Weights of a small GPT-style language model, trained from scratch on English Wikipedia.
Size: 12 layers, width 160, 2 heads of 64 (1 for keys and values), MLP 832 SwiGLU, vocabulary 8192, 8.16M parameters.
Architecture: RMSNorm before each block, untied embeddings.
MLP neurons of a small language model. Each row is named by its layer, matrix (down: output weights) and neuron, and shows model dimensions 0-159. Each number is 128 + 24 x the weight over its row's rms, rounded and kept within 0 to 255. Numbers have three digits each. A neuron's up and down rows have the sign that makes its largest values positive.
A block is one neuron, or neurons of one layer that tend to fire together. After each block is what it responds to, as a language model described it from the Wikipedia text at the highest values.

L4.down639:157143150140147172129148153121173146149155131088118103184120102171111160146095181101118123119096122138072098144160145133126099138157108117055118165077098141131143110124149134102091102093059116126117107096173131123093111129144119107147114123137081098107115126160155130081140124106156098128117109134120113086098157133161187147140094114119137124131160131131129154131139129119132118134162139100132131116161142109108100157116150121145122115131146133116129144135131139138134127104126098
Description: Word-internal pieces and joining marks inside a longer token string, chiefly hyphens or dashes between digits or name parts, e.g. ISBN 978-, 55–75, ud-din.

L9.down271:130110141132105114157122145136097129119089122112094136076117130145110106142094146095127122105124093136154136153135142130136136153115095121136121104164108145085135126110144145107164134145133140093147096148110121140137110146129148144117186128111151120124102140147141146148140147132172131157121104086126087137098119115101144161136137122114147112119132120124123168091152126196114141117149204139108140138144100101126145130084150127135137122108141141138136123156135126152131255164081121
L9.down449:149176119150098141152120157116117129137133086142135102144132103130113083175127159062169150100110109130125125123113138148102145146112124109154159135110181093172109130151155092136136143121157118115142138102145168104095127113146101093149121104142147144105122129074139136143144132120132091111125115108144120100123097128125104113110097149088142126166124131092140127130160148083084130096138092158133122136096080156153146124094131143087127112162166120166157109129084112096140175097133122
L9.down454:127141190107131138122117097135157101118133114140126173124151137143134163125140095137140150108118123110142127139146083110109113092153105111140116137128178109131114155109088087146158102148153123107110131120151117148132137114092154170133148131139109117110203126136103136138110134135127116101162079171164165129165113079133117155118176166129123123126119110110125119175132131156128125160161140103133116095096118157151145138110168085104127156109120088177133156139135143105146203106121125
L9.down523:102163172140119129117114166082133125145122112129141160103134131122101123125160137075116116130120088130142109116142145139136107129133173122152111104141130159122153125135100146107148115143135160118156124122137133135142135126115140152113128121128156167156130124137182123105130164160153100136104093161133116154159130127123133121131160127148120106204124141116128172123135123146121115120125156163130126131089114141084176117120118146025160073176176137143156120128156115099103090163118168
Description: Commas, and sometimes by/as/for, right after a complete main clause where an elaborating phrase follows, e.g. ", noting", ", however", "by finishing".

L6.down41:136137101135123102142124120089117095113139148126192150119145128134117108149140123162150118156128094118115141109122130089126152141107130138132147109113111094154133157152128098124084142155128156130153098098127159145087155121144128168126091151162131201156132112121109126111142157143104163150131144147127139127136078119118140157146111093083106141113121142159072108162122173154130156174095130144139138148129115147092132128108113176080152134142122168135107074147112110187151119110153102
L6.down87:146147162129160105108115106082132071119120125077103144125143133119110133144134111141091161141138185130101092122131127131151122124114129121112123064114114145121099087156110129137136106096130141117174124132149110136141122159147167114122134152123102111159088178112107159113167076196092142147111132169135125133139131136139123143131126100094150168164128100127138088124137132134095157141098159141119118153101109165140137110092136101137143107134125143129116152127099125108183164173106086
L6.down481:158144126134134121116132093120136102142141113146117118138118118131123114128136129122129108166136128116147163147139121129161093096125130114140124117112113099125127147152133088131173155106103127118111096089117139145173083149081139122134142142118133147118122052127120131166139103099161179078114144079118114125156132151091139149134143118133138155146144130117109107139134132138079099131094116131118123101127115131158146078137106185158192092136109077099078107099096125102199140100150124
L6.down797:131174143147143106136104111154120079120137139097110149106129094139133117129133159120121120096100151117162153136136090119162198122128121121132113136144164113165135131113134118147197138111097153127120089117147129155082160134096126098121117142140144141128105112114112124128141153142131169092115158134135066090159104141202156083110115098125138149145124169122111144101107128128104120123148156099117121134149141092140133099124114125130113128128161139105149139144130092159155206160164136
Description: Commas right after a city or place name, mostly before its state or country (Bemidji, Minnesota; Asheville, North Carolina), also after years, names and list items.

L9.down76:128118109122126138170100102149151117133090142086078122169129111121108153142119127103109134127136163117116120176111141108116176149129103118156140121144121162165110119151100132162122107123105201146117115161124159160136134159117139146132098136128133112107140100116079101132161133100161130108139078157129149095119077140177140135148121112137110132104157143140147159127121072148168088121096185127153156123118121123132123112106121132096137095108083092154118126097130141107108186113129124
L9.down125:134146146158156123141102184083130113139158105112105085110168147136114142121127174097135143106184100123095138135128124100079136117127107116138133103151118125096100113183152127182146124112129153130144149162151132105146141135101106162144108126201140115122124128141128131136183109132102096137093156126143085120153097113092107125136091150123146097106114102122143153115108130164113136105122158122109107154115124152150127090116144159126172170156118139165094143104132082106101123106111149
L9.down685:175118108110148102139141120086102124131147134146144150113134104142163083112153152102088109172139092127105159180169137124125104150129123127132115124140121157142130125084118107131134117152104167116165108122120112126122157164118121098136123120130109116128155176103119106156141134139141117098129130113096122156103153142126152116122175116100129129107103122125160179138179100115107128135087116091161183160142115171143127121140150079054123083122117103105108131086130147139115119081163117
L9.down726:130142117122176123146156147134119183116138112078092155121142142164100081135140135158184106157089158134152099113144159172113126127119127141105155153162083143161118133134121136158160105137145131124106105140134134124150131144110127121132138124170088153150123142125155146117126109137108153072135143100134130128126137158109161145152131139169120098112106103110153158134127051155109121135131108116137155130100140066121123096114119130141130147136131123176142121154117133154150038145117148
Description: Digits and hyphens inside long identifiers, mainly the hyphen before an ISBN's check digit, plus reference numbers and coordinates, and mid-word syllables of Japanese names like Yoshi-ka-zu.

L9.down201:145166141123158108137099135130152131113153128165134106132120139136153129110138130161117175116079136082164115133102167153187095139116100160147168139136114148152107104106174169129146129145141123158123124160148097137103131155157159116128142134154159108110138101150080115153144108092097125095179112097127134158137105079126130109150106143145098140161111097145117128132144131150118138150104159130107131110108135137052131112131168143130132130162149092111070083147159119127121144118108147
L9.down444:119127146119184152124125153114178113147123104088126166128166139125091104101112133092141139089069101127089130094154129108150106068167062153101144119104111103129107107155138136099160125127145152119136144111102121156087095128095125136133139097108148110134137093106128120074153131143113148095143133115169107139148117120093153147131132166138128131148137149090102144122106176130131152128158173150114106123125125160160128157076149132128118136112115109117127159139108132111122097141136073
L9.down488:136107176120118112149111110115125092125149106122085120124135135142132096130121106144147151116118147137130174183082155118175126134137141063161168132123077122170137118131113171101118102145124076132149179140120158086112135186176129110085133114126135101099104115124107146118094116137105147129156171138117173163144107135114149107167158111128154075126137141103121120127115122151153130128126134096138141092133148120129132171147123129110105118178122103139130097140128175153122134117148154
L9.down732:161177153116104163130166112091174150176117112163143149147133146153163123162071118110149173094109119149133169153101114136126131148116096131140109135131125140153134138083121108136138093156139130123084098080105109107121143193166111133124138120124124115109121117105073123118133129150152143116122104107132121103102121138141124162136133107150122100080120113131135116144096144136165113140111133104073136097141128124129097162049129125119094148143101170122155126166106125152144132124140107
Description: Digits in tables and infoboxes, especially a leading 0 before a decimal (0.085 sq mi, 0.83 m) and decimal percentages (−9.7%); weaker on word-initial pieces like te, ma, qu.

L4.down460:098141104124137167091081107101134071133115131122159127108114089113144094146124128157137120132109085086137148140124137145155123134135148150110155155096131121164142117116175155144143135102107122169158148134137159129161122106136127118142124131139107100117161124100133083127092119105133149151115141134159097213160122136098148116129119132126126086099138131087124127158132171143109146124128120129125162119126082133124167132070129157131137127148101136147077149141159093142063175140098125
Description: Adverbs like not, recently and since right after has, have or did; commas after plural nouns or place names; and suffixes in consisting or consisted.

L6.down106:102099169090092160122135127149110123124115128107145157079131153124135138150136120122109155108123113126177085112182086101131133140125105128098158121141103160137127176143154177171135134112168117102135141128100131146184166120113152124107152123129140168126138159112133104100130175140129147135073144134104115152146108123124144118105147136149143118137098163161155096144136086084084107131138133105160131146125127106126094158109124131162127107141104093136141104130113106138165148197092151
L6.down366:125100138122115163125140166134131111152103134114156122163114144097069100124131120137171092190135112151098117144130130157125151122152119063100102172108120105152119123112104111099103141089111130130132075147129118119156148147103171178147072118155125139155137120112116135132100131110104136129113110112124131128126117124166091144118138133114144141152134116110131164102134153133086117107151165101134090091109125141082070097127141112166158139139148164161135135166144162119123088090109145
L6.down412:100136126181136135075116120129140111134131173191107105140129091115094096155112179130150113149113110096105091078089150152102112154113101150142122113128086151140154175106112183129115117111104103169102106123165095091139131142147148136091159124146144133123128067154114116120145119155107147114148134135130116116164113131110121134111071103131139131132107097151143133159142125107117143124143124154112114093113121147146108135150131148130141176120106072095111125178136142107122171128132137
L6.down730:119110093146137142123090106140164149127114100103162115148102093178147113126118138136142134128115174109128155133116155146121107103128119123126065132099177130156152162164077106116165132156099134145125057134143127140099121131143159139115117134127128120104144090129149126106099142096118124174093156150095161106106155161114130102137125117144126123158124118095123129112144202130134108124132172130140139101128096117068153132085081154140094144144141165149144115122095145108169126140128116
Description: Closing == or === markers that end Wikipedia section headings such as Career, Sources, or Weekly charts, plus weaker mid-word and preposition cases like of or from.

L6.down386:170149117141128095080097152126125144174148105077120097128136142120147127157167116100110143134108153187079113123148094125118155121142128126175130116166104128127156123135116151127175100155168123141145090086168155140173136089138118169140136115148142101118103147134124106141111160148113114137144116143077151130124103102128134131129072131101145135105148100099155116157139139100096166166165132124140143130128103185136133094141135127126141148107110170114128138114116111152158173157159132
L6.down457:123114114109156149101133132087128121174174103130148104152130132134129155144108167189174150108103157117099135124118138128124112125149131080162129140158131143114106127123075147148143123110155131193137126095118124107124133092160153136162134084141077142140128153115102166165079134098118178098131123095091141099126089092138148088152142165115082090180080123154117125124140110115119141133136137150156115120107099105132106142128143143104124136116146131110094132131109131103140120162154117
L6.down698:137095140119156117154161138120100114167151162083102124152127124133098134103131118122090138156131122132140115148124132179153111122117103145094134158098141146146140165089119129096149115140101165089134121145104100139097160145162140115122138095129056152136116112137110166184124167160120133168135109106141159128161105112093137146117129105087156131106175158147089144131147131144157086136165117096148109140167144112125155081145116149133117100139126104131127126138143150115096189144163152
L6.down709:129095140166115146099102101161097123111151129135114104143123125114127099119118126174125174095147116129156108116152127133126138091124105120133125131135145148117083125138122114121150097143090109146123066153095137126117089116128127124089165107109166152122122133127160138101089119119113130112170138076129059110115118118145149153175097070110131112120144128147133131146097133113198088169146122153118101104137151128155127119102105100087086143109114124133118138193133118124145177097135121
Description: Word-piece fragments inside proper names, mostly Spanish, Portuguese or Italian names in tables and lists, such as Javi-er, Jú-ni-or, Fi-lip-po.

L4.down604:110142141144132120100100148114123098107134159093157109120103160129164112084126162074124137069109114124124139096133126170117149114141116119159080129117152162114173100137079101141143128142136107113117157130157170127176100120129140144143143108132140118152133187096134091157118112107141120144096188136134187114128124119123138176124157083118118116131116150100128154130140140144133129127120103134153145127126112127090158098139156122134100115151110097086133107103160112158193115116089147
Description: Tokens that continue an unfinished word or proper name, such as enti in credentials, of in University of, District, Prefecture, plus 0 digits in tables.

L4.down359:155110096107124117120077149153163101144151139116140147100105138147163110122177146144096134114141105096109129118170146162170144130139140155135134151145166093141146134146133152136174112156151143136166169104100107111140125124162174122151147121116151116141159144156084130122116119114121160094181118100160120131108132120140130138132087123118101143101160098122140112137118135108141122156130112133137104086099130165101122143131199140135149146113122131089096078146119071120153198149130142
Description: Last sub-word piece completing a proper name, mostly Spanish/Portuguese-style first names (Gustav-o, Albert-o, Ricard-o), also surnames and places (Atkin-son, Le-one).

L9.down400:134142162160097103158114126144124114122111125127154153167095084148119152129109125143123138128181140118147123117091167138136110135143129071124142163138121139186149095153112132099149151087102121133122128112110142133140142116119157108134128122138114164114152129121132076148128150159154068176142156095117120106138155112144162174129131099163187146108142132130111115088156131118129135097119116127128124174124186121169100110088134104089149161133159128117102111153119136164144189137113140
L9.down464:142090162094140137135086108115088132137116139133137130120170150119125089140143106135145120145154094130114148145152116126120141116138136150126149138127127124150132121093151116117115161113117091090160136151141132139085103137117170175153162132133093083176162130148146116133139131109149134148130104115108111151088111105112173124114141095147082129133124104078119085138128109132157131148176108144169156112135122152151148133167097164129154093117104094170106155086179147071106162095155136
L9.down516:107152134115171095134124093150120125100150163088112141097113104097174105097121107152105162117116102108156142163116103100149117126161103125139121124158146111136104134151097072192117187133125130123157079102135145144109122142108137124176122095127109127130101127080099132117133074152155153131046099152081093133109122105120112119131127155125133141146115131103094101121148117139129140136087161147126119111161105105116135141109128140129130138107129125099114110133109143136175094117104158
L9.down525:134083133140118115145131120143148144098151139126112134116121141124116144105091128141143155095115109148172116178101136146129103103151110126114137083104115101134152146124103131142134107145114169126156109093122138091085140122126099146143085106145182126133076141116098096124126107161135106118120131123128104142147116118127112154105160127148143155113146165154164158110143108080095143187156104121136137120158134112113081127102070093132164100118175117178068117139113111099142093115089158
Description: Closing equals signs of Wikipedia section or title headings, e.g. ==Transport==, === Rebuild ===, = Will Starr =, plus colons that introduce lists.

L6.down583:127121149147109157141130112164126119156115119160118128184118111108114090108084113117123086089159131106133149142122140123129087133137134128164149139106141114158134158122140150115136114146133148137137191123142110132131118110149132133120139131145191163135139126143115100175110167108123131136113104126154221120079091156160128107152155181128115085143082156134163161116152133135163073098147113147118079123115141154118110102132123129131126145148176109116143124126092132108119132091105144
L6.down621:192128115130104108126128114122144128116111134108106119164127115144112166117130099106165115120120120113116162155142086146129146113076116133092122122080143148111129109105114166135124130123098111142087147125124116173145115097123127127118147145127151144129114125147126113122144106108140100119105091123137092149113129123121107126091113142132104135121126170140086167173150137120122128166238105146113113140163125131089097139098096109152097114114091144147082133155145133143134209131105163
L6.down692:139105138154130124155132161135111138131121168158139149132163100134124099130111100136152091113147121125131183119135146125099166129101130106117094101084132105145124124095121084171127090162145139141133179133131096116140123102114122149153164119134106158099103157120172081098113126123137084092181148134188156145142143141114120077149131104103103150159109127121112142154160113150131163124111130098119146111136096108105155166106075117112104085143111126152109158111107145123115162104092158
L6.down724:128136153088145096104116098114085102164102115110116127154143133137176129141143131124131144166110172133114128129150127101111138150101143143110072116137164088128127099111124096087099130124133152091161149139122112104123071161126094124089123124119123143109119109153156154064123110146109102151142106126143164125145119133150160134126110146152082142151187104084114156125084114142112164121138105146126134158122112086126130160164104087177112124091142116179136126134114130104124130096091140
Description: Fires on the last digit of a multi-digit number or the unit right after it, in IDs, coordinates, dates, and measures (e.g. NRHP/OCLC 8, 1500 m, 46°36′04″).

L4.down322:095130099154142160104121142130126142136135114148145130135147147128153148174055104125099169073116097111128107140133119123110070104129123136133170113085168131150119170150132106116159196110114127147129112148149157113162111137103160139122144121112086132107148182129120147108115135148116122060140146154158126098115154137122120147126121121109089123185165137114155138140112135136148127132123122122162120115104072101131146134146118150169151124172111107135150131124132151150113082153144163
Description: The third digit of four-digit years, the decade after "19" or "20", as in 19|8|0, 19|7|6, 20|1|4, in dates and tables.

L9.down341:141173130081127114088132158150127122132120099121128194141130126122132129149123136143145098136082124140111119138146149128116166116109137155133148101118119140141161097124149146122111144102126108137114103089126115115155137128102110136158107110075143110157167165131146150160127135056176159151153125153097126080142135124133164092112156148124114131110172131119141108157148145126173170105093141129099110136081125114124143098143163109098170140109128134057131111124109118123150182149164134
L9.down414:149115128152088139148094124084167103122123068120165149097089134117125125106163142138123136142158150166108144150102127142087130140108172131185164125100153117106110188106139107130122087150121181126140121141142113133164088103157119113118107123106156071126118123092191131123142132103133074149129106143101120132152134147109119094138136160111114138150144110178115109126134115127113110095152151135126116107111131137102138140153162121120079125161117134142138131120159152148130091083126098
L9.down416:091134101101123140126132119157134126099151127125149135117137092118170135101111153151120119156119169119115112126117136143158183182122116100097133117124106118168132145144131126135126144136139109126182118134140098117150115132080119124132139151148135144173137143134120129100170142126076097125058084114127153081112072128105092136098136137135145129137131123155119077167164093116172150141124127110137106094141171141133146159139153128138150130147128155116176145160079118146174175114099111
L9.down637:145117112122089109154104156145133117132149133127120110109222096105147154121134120112098094118111134103105090131143106127098130112139162127147120141128111138119104119145154158112140087105158122113087154095158087128153119078121155134122085107135125129167102110155128124133152094107072151153184130154103132128112113174118162116131137104115164128108170154119136113120165101133135145147109135164112164091129101153142124125141100175107125133082139117140122174111150164115142143099095103
Description: Word-piece tokens completing or continuing a personal name, usually a first name before a surname, e.g. Albert|o, Luig|i, Fel|ix, Jaden Mc.

L6.down67:116083127144119117123121124172161104166086142136143141112125168154125155145081140099142115126131133172143172138149115137120141162102114120133092105135148140131117119168107134149148132181084096136166125122136148132172148114105160140116141144110098134122113119091139146132081096139114108153140118143094133094121105140132167084140149097116170162128121134101119107131144144116122169104193103109112120121143146117113163125112088101179104125119151116127161126089094146103136178065123133
L6.down78:172179143130131186104123134154117126147161130107116103116116142124113098150152121117115078123190131165155144078166116115094080108146061115126153127137114106140138153162135170118160102116132130122066124156110127152173126120129156144149120098120139084132127119127124131138134117128136119141117126142176157111135098136176109115129124167148129140120125169135112112094084110148130115154149166166086136101167130131144104096113084128107143139133138140122118143093132145145125176096142139
L6.down647:154145144128109092159096155130132161144121130105118102139131156146110059130135166152123097114125133055153131138158092143090080099133118127141118135146105110114130121114126093093126156157108112106113124151159150152134116130146143167113090133108108106158128107171110133138140139104076063121161177126119104105150127146133125122135095145100163149128103098132142098120147140119152138079073176147147139144146155117101127138131100164098117120132128121084146122141159117120156138081112134
L6.down791:165116102118120138139139122163152070157136105096140152111125129188105130125141163092118133154161137116105153090166095141154088082139099199104113106152138149095115161114121126121103095102156124123112119121104141080160136106157129133124140139168164078150136109141109165173127129124132166090134160105115073118126115104137132122184106095145119153093148154142142117138144123117138130131116147151130135146159124131135129113130115157150140105100162114106104122136107100145142140156112181
Description: Single digits inside long numbers, mostly decimal coordinates (41.8208'0'), also reference numbers, years and figures like 201'0', 138'0's; occasionally mid-word pieces.

L6.down110:143091104139118112115147119126088138130129107118141129084105169143136155128171146130126127124168113133148110111128138135135169080140137104143106146096155129097144133137110152145179113131119167101147104108163134127148129093074124123124155139111117185148127115115149088144142104132134105167126150122100128104165115162110122167153162143105170129117154164126125149143175134157130155140071132138178155131142110088130096130157103140123165101109163107157098145123173102112070148106160119
L6.down210:146119140146084075112123105137134156144120121123112155138161174168151144143147100135116121147147164146158126116147144132118152097118114136134128141121126113110135135121106120126092129145156123099131164114142139127121132114100131082145128131128122161124134197115130167108145155132093115148144130100106119069134142137084115112127126093135160099144088167075163121065110151171129126107134146077111169086150156111115143154136169169165131105114100114116137140138149130099137143101118196
L6.down449:155147130115146101109111086161121098099129098166156077131094134137131167102138123130142098134059111124117136112133114121130175132180123110145156124157128136130125098154102127161151098162109155159124132117122162112108109142122155176077073175126142148110091138147133115125127143127103175119128136108146158125163115102132100121192139099086109131107141113151124139110144124117087125107152131134173149152126074116104146137120129123147141152108139128081130116086156136113085138108115115
L6.down592:178146139153133098086110164094140127112157126150107148113112141133148129129089119143153124157125113089100159132134152144173103140096115108124133094106139106124104174131137146137135124060103158156090146094118147122131123159104172177125129152093085140098122133118123090107144122126140106149104127134148114128079109114119180139151072120125113128132118073089118122152143160162082121140131126114146133106112134117125103182116126160122129174140131105134070147117117179146141116118135126
Description: Word-internal subword pieces in long or technical words (Le-pi-doptera, me-ga-lodon, an-ta-gonists) and a leading 0 in codes, dates or ISBNs.

L4.down75:127105128116149169123139139129119136084140120153157132121142131131117127141131125117106138115119112136126138142121188072078168121106100122109111132140125142168095130128134122089102119099158123136139083093112135095127151091129161157168156115162163064100127097109116105146099125090140098131166131154138128162152097166116116182142179133113150145154144147109162134166147098100150141141111107103141150116159116163127119148092126147139178156155115153152111103124092127117177132129116094
Description: Closing == or === markers that end Wikipedia section headings such as Discography, Reception and Box office, plus occasional plural -s on nouns (villages, sons).

L9.down138:140131179131125093098114123134134146102152171133134093148159106096087159134082133128134170063144101163105156123136138093095167126134097151104152089153110126087108131107111175117121146122119123149092139129124112123142125118140114125085129119113096156131127147109142142126149152138123114158149145126143155155188147093145097149138144141111103122175166135090123137127108117214122130123108093148129120119169117133108127132114164103103115132129137143085112132128148120157119195126107124
L9.down237:116104176099121084141119121119145140132097124096142136124141143111096142132117122154145152106121121110121140155088129102140087120104132072133145160120125109115135109140103129089093095160161179122131132105159091159138191160142164124131150093112126109120130130125092137159095120139115138077128105131152151113124138101134138123105137113113118082115120141126147165071105123074127098123163132134111097154114154068093123148121127149095117127128125127188123170110116090090144176128103125
L9.down760:138129147160151153134083148138131120125140150139107100127125112127082120141122113141129138138105155144140149122086133139126144121147133162147130123077126121108109148139163169148152102132097160145098130133114116152156097105158130162116113151134163105141133157135082138134138122126108157087157075173132167142131112088121171143115116113138102115133124142186137133126160114133136127149109114202117107093151135145150126114138148118137097141144154094132117156115136097122108246141097129
L9.down817:114101179156149084143129105174131121111102173154134141155142142127120132131132104123135101133110123115113133178142116158103096094142112126099117147109146138124144115128158128114119132111114175161154140105177078110108146088107126147131166107161165110105137155124122135136172103119085155110131118131124159108136145064116158100132143096097095124158130097144157116113145117140149132128123126175134143110142150100153143165152123113142152152146182140139153148099103083092148201137139147
Description: First digit of multi-digit numbers in tables, scores and coordinates, e.g. "1" in 13′, 17, 12–29, or digits inside years.